{
  "n_layer": 18,
  "d_model": 384,
  "n_head": 12,
  "n_kv_head": 12,
  "head_dim": 32,
  "d_mlp": 1152,
  "vocab_size": 4096,
  "activation": "gelu",
  "norm": "layernorm",
  "norm_place": "pre",
  "norm_eps": 1e-06,
  "positions": "learned",
  "qk_norm": false,
  "attn_scale": 0.177,
  "bias": "none",
  "tie_embeddings": true,
  "parallel_block": true,
  "init": "normal",
  "init_std_qkv": 0.0301,
  "init_std_o": 0.00501,
  "init_std_up": 0.0301,
  "init_std_down": 0.00501,
  "optimizer": "adam_atan2",
  "lr": 0.00105,
  "beta1": 0.95,
  "beta2": 0.95,
  "weight_decay": 0.23,
  "lr_head": 0.00557,
  "warmup_steps": 318,
  "schedule": "wsd",
  "decay_fraction": 0.768,
  "decay_shape": "linear",
  "final_lr_fraction": 0.05,
  "batch_tokens": 131072,
  "seq_len": 512,
  "doc_mask": true,
  "z_loss": 0.0001,
  "train_tokens": 676400000,
  "steps": 5161,
  "dataset": "wikipedia_en"
}
MLP neurons of a small language model. Each row is named by its layer, matrix (up: input weights) and neuron, and shows model dimensions 272-367. Each number is 500 + 50 x the weight over its row's rms, rounded and kept within 0 to 999. Numbers have three digits each.
After each neuron's rows, "fires on" lists the tokens most often at its 100 highest values on Wikipedia text that the model never trained on; "fires after" lists the tokens most often just before its 100 highest values on Wikipedia text that the model never trained on.

L9.up774:486570530442511583538449535367506482594483508504524510489543495503610502472558374531496459496519549460566471487487451522568490512464425582495517506536496413421471574587576547441497446510467517564529637516535511492674553444482404419495406525560482438493540549535515537448490396559532474471
fires on: "en", "s", "il", "u", "in"
fires after: "W", "Gl", "o", "0", "C", "wh"

L7.up168:530532449503562533477519467447487489403513483557509495485494537405493527435483414441499517423605452508532498463577446508524572466541516535501619507554543453508461485494535447420455467486534484500457526543497503501426453424488415541474500425589485470435529504445591550413528531492530437446
fires on: "\n\n", "\n", ". "
fires after: ".", "|"

L5.up181:524456545510560535428528589439507419535458493503352439502463476447538467533538504565462503515505473486589467469433552455496531492523513583529494528510548466484523467496590456450504519565431489459496513473412506546531567438497543463501504533489515453496588616484560508564570481561506524487
fires on: "who ", "which ", "\n", "- ", "|---|---|---|---", "have "
fires after: ", ", "\n", "\n\n", "|"

L5.up209:523508511505554514474540548456487535606531509516557510590483550470458467519472493509359471515565524541549575484518504511497442644571474478544534495536411456488526469465552427546504427506550510494533500478537457517485586405538477443509582439465493495468499474596524519501599467447481600469
fires on: "199", ".", "200", "201"
fires after: "| ", "- "

L5.up297:585511454528574529467455569492496542481484492450474511571546449462480441476524457574451402486568341508589512494555476536502521532538517567491563467534527526499523472529564496382392386521599506485563417500450516494606484398555513426456536605555577508513519441576553550538525530550459478514
fires on: "\n\n", "\n", ", ", ". ", "."
fires after: ".", "=="

L5.up1065:505456620467468501487405563450501483526500507531563514518588472538502447500539514519451441482455485454588566425524543499565477605492526469415454487451453405477539516592500490455523483608576485480491473560470541530597514477544455489513538506544462539426537473514569552471524516394552492510
fires on: "- ", "4 ", "E", "5 ", "Republican ", ": "
fires after: "| ", "\n", "\n\n", "- ", "Website"

L5.up1073:570434507470486496436509445427536536467503482477443593571536469469498460559530518487466416470549389486597502451480538553543527659535513588435522452537460450513512493563563386416429453564524456480570545504402516511514512488562532404489615528524522461559543428530580542544471477550523533499
fires on: "\n", "\n\n", ". "
fires after: ".", ")"

L5.up853:528464486507596580468559513472539437462480529531470478538445453539494410482495532514519537431470501477631509418433454572512522537473459577541503505429594501464466528490527475406453466561491520595506490558442503531481488466474498431539376529560518471483519568494601467515532511544500544485
fires on: "which ", ", ", "they ", "while "
fires after: ", ", "However"

L9.up1045:511441351594561492398508565445524560491465477558539450471482533478515506518486433613484401433639492486559520476520472542458567488482455591580585529478533453500570459480583469406520484612632422598454442502421526502417515501546505478496486494556447521510547523477528588527526566505445519528
fires on: "\n\n", "\n", ". ", "in "
fires after: ".", "in ", "|"

L8.up865:555548431463618514497536509430487485451445476549517422512442527445481488431479494510554520448586428478479540513541489487550559495544544550534529505469485477457451489534496479486424506496542459531477533521551505564464489432503460528529498401574489491473569569423594504434469523502516481408
fires on: "\n\n", "\n", ". "
fires after: ".", "|"

L5.up279:533459573434508512505497536456468548564480483535534484479499528457536469482480504667377445459570516554479527557493488505478490496521523478534541507431458486445533511556547404462583469591547578429568471507506508594464577528531550421462525551486487533579542472478555537504537499486532529502
fires on: "US ", "; ", "202", "Party ", "L ", "UK "
fires after: "| ", "A", "\n", "- ", "3", "•"

L8.up844:503503453494585495527499574394541499465424453558544426459487512480489505559473536540535458479565482515575478514508559488548555478517583560455627493444497484534471472436559461453461460513524487491433551558442499532464483503513477483500431541530540454497544601426581559505554537506541463495
fires on: "\n\n", "\n", ". "
fires after: ".", "|", ")."

L5.up716:533351622469552561422514523395509427571433506552473478603499451424532420470482595562468474456506564446556641443432523442493501486537476589487461509467436380523505505477489496408498523496525513565544522491368498508575526451450457419552461513549465444548558644503575557530535484461470485438
fires on: "which ", "both ", "such "
fires after: ", ", "were ", "), "

L5.up1117:470459541470496432441534521502631494509471487483592508487437450399442460526485476554437492476512447430586521522487436519534555485438578470530558486409454475498526524504649499443481542622595484548524575473529480536467487492527522436463514538465429417497516563478610557476474510483572494523
fires on: "0 ", "| ", "20 ", "5 ", "1 "
fires after: "| ", "199", "- ", "/ "

L7.up179:509510506493554607467545495443484497402525495526512472489483499449460509499466476462524446406506494506515460507524491481581618507528506555503545577488516478468479515524604462524466501407499462528450548517478545510432480495459436546453510390601434560432519555419523557478551518541511482511
fires on: "\n\n", ". ", "==", "\n"
fires after: ".", "|", "ts"

L8.up651:565440402523556544482547546495491506420404457486554506498437517420460487520456513451572461427517428563582520520483478601535562464551533510524513455481479533550491473520531492495442549543492459571437520591510491550471461458569414489499502451612516437498548547446601599533550493513481378466
fires on: "\n\n", ". "
fires after: ".", ")."

L12.up416:493467546484598544428514437433586494501459518411458402497508505564595472473493571574586523473591431538511533475502533583529551517445465536501564536443446447440503543452518508404488425397560578484442512478511499522448464473540536508527514465548534461562551578435472528467462511588599551537
fires on: "he ", "they ", "\n", "They ", "she "
fires after: ", ", "|", ". ", "that "

L8.up555:514535427476564495448506530470490535451467486491568473564460531466504574505463528512528459457551448518542522433567484484527514474490523555503600513463539475517454467554510477456398451527571489502419530482558529537464435484497369490536492433515488516465572517471524558425515518538552500476
fires on: "\n\n", "\n"
fires after: ".", "|", ")."

L13.up754:459417527423445485449530502494574496584504528474517507534426567479542538617581532582483438539522459417512469481446449540560453517495557456488473557481523418504521577519516592457438428468606550549572568541512536581458556475482466476442508469462420408529467465476530506508501473422492490521
fires on: " ", "0 ", "R ", "1 ", "No "
fires after: "| ", "1"

L8.up1074:534455437541493552483484495471495560416441494526532510547468520468481429528507522523530483442547436504554534511489479498573625466509539567510610458472502484540482501567540444454420491456540446541471492612428524491389447504540450527478480455553464414494498590483579561522550557520559393520
fires on: "\n\n", ". "
fires after: ".", ")."

L13.up111:491446451504485512540617519477451512486563553479519517617516526441522394427509465495474496426516527459557538398562523527548451494521478602522562575504485476534487543552457524519529454591496560425443433512425523504545434426500496406573474588525609464367447457503497611524511489463527509427
fires on: "5", "3", "0", "8", "6", "4"
fires after: "| ", "a ", "the ", "("

L8.up398:502534549580616521454507424487526494451488461480499551574535533470451557578539505514529428480496524485529447442511482507548532562518505532471575497529504399485435549542518499465515542519592433535359507523500544516453541403455443456539546419568511541478464513453459560433487527541511488410
fires on: "\n\n", "'", "et ", "\n"
fires after: ".", "S", "|"

L7.up569:528519448528579545501511461455529472409508488546566445521487524420467501455472473437532510430566448506552545455524491494568568489542488525542582507519528437494451486503553434455436451523584446495415544540511507504440465390484449510502544416584488482439498486411606570437482536479527493434
fires on: "\n\n", ". ", "\n"
fires after: ".", "|"

L5.up117:551421553481593506437534553418560484508476505400480417553526529485507456566481606590454524442508515490572537440490552459502495494478431467537572510462448420441527458484539461498514457536594373375464518459515510510540525492495503431556536478573494441486585536414582511556401508500482559468
fires on: "one ", "they ", "it ", "he ", "which ", "and "
fires after: ", ", "and ", "but ", "; ", "where "

L5.up91:547439575455498532424582491475579487498454486515457444455460450547463492403478627498562514464548455481543607471518517570585515521509538551469587582485475481509548444527533513455431406544418573542498571521437493427509518538437523362521575474519524418490665532544529571501434527536585522472
fires on: "which ", "This ", "chang", "it ", "what ", "help"
fires after: ", ", "that ", ". "

L8.up200:558449479481552528475533598424533521479474532446542465493562492518502395528563485565521498561531479474555532358490507474507491528472465528500502452476450512496461524469521570457443461588547486454594553469488558576533504545529462468534505585524558541379565493564580537531540525434429590471
fires on: "| ", ": ", "; ", "1 "
fires after: "| ", "\n", "\n\n"

L7.up1114:526520458512557552479538486464506496413507467576541472523493552405480495452480455451509500423599472528538510471526468514559605480550482527561582472508504454494469485485542438453436458478578452501454523552492518483434470410436421534463521423562470488407488502400568573420458540476553442418
fires on: "\n\n", "\n", ". "
fires after: "|", "."

L5.up1016:513402539497510551500450549469438477472473512573537496566560430560540437483520594538460506479476527576538507435423481472493504462506473548471487448458437473394477454481536433431479414499589529472497551510430516385488495476516529469596443464560521400530504598491532488494516480541518524553
fires on: "after ", "After ", "in ", "By ", "following ", "by "
fires after: ", ", ". ", "and ", "\n\n", "that ", "Un"

L8.up1015:588524394573561520487515521442466503502477464543542476520465528475539520460470476474529484411543481515531495457536499510573521492555542535504629478476470463481417489521487502489475482468541475494465511546542519546421458474510444547512455398571514474425502504413538532450479542536506461409
fires on: "\n\n", ". ", "\n"
fires after: ".", "|"

L5.up552:647437533479506576505520486414496511531489522460462476601578453445471496591494564589478423420511500450567540514559474484549473529586513532458526494526464448538509449572497405498428388494551526484479441400494491470493520500517525445500533410557479471507495485440505557578508511443430536531
fires on: "198", "194", "201", "202", "200"
fires after: "in ", "the ", "April ", "January ", "In ", ", "

L8.up468:553500368528539520423493525439531476451496454560514423540488508422489478463452480520488463415528454492526496429505512489592593491514506533519643480433490496490443467483510486509470454489519498495425569548515505571454420467444458534490474454600506489407488485390557528479533547527470458415
fires on: ". ", "\n\n", "\n"
fires after: ".", "|"

L9.up166:453489493499573516444570518486545442465552546445470441556549489405468388473502498477490485453482519462433558467448470496617467576505535552491459485442477523504538486554537554559471494590478463439475513547493572438453503512606513521490448513520605493514520423484582491472494456541444491426
fires on: "8", "7", "4", "6", "5", "3"
fires after: ",", ".", "-", ":", "of "

L5.up1012:547418557496578562460537536458543496439488503412451504476522478538567456521483515516474470450532433458552513516544512521541568569518470546575515513423502463455496602498581410409471438566473506472585534551476519605469559489476535419555425468511513540534538533526557493429405413528541423469
fires on: "they ", "They ", "It ", "it ", "she "
fires after: ". ", ", ", "that ", "when ", "where "

L8.up422:558524379531584493453461516438476522447466464553542461520445498482525542486478511484513539439538446520481491460554521473570528473490499497497643440514464486482474469557531460468423466521537489534387506536512460544459447437495406545537429410572522441436513499415533507466486516523506454415
fires on: "\n\n", ". ", "\n"
fires after: ".", "|", ")."

L8.up500:501491462561579559507521505519460515394455521513550493462445470448480475503506513515586502387512434566603497482494477512540508466512533549443576502538476494429511525473490476507433487539541447565447490544458525489457477543620462480519458502570481398539589596476559562512536532491500497468
fires on: "\n\n", ". ", "of "
fires after: ".", ")."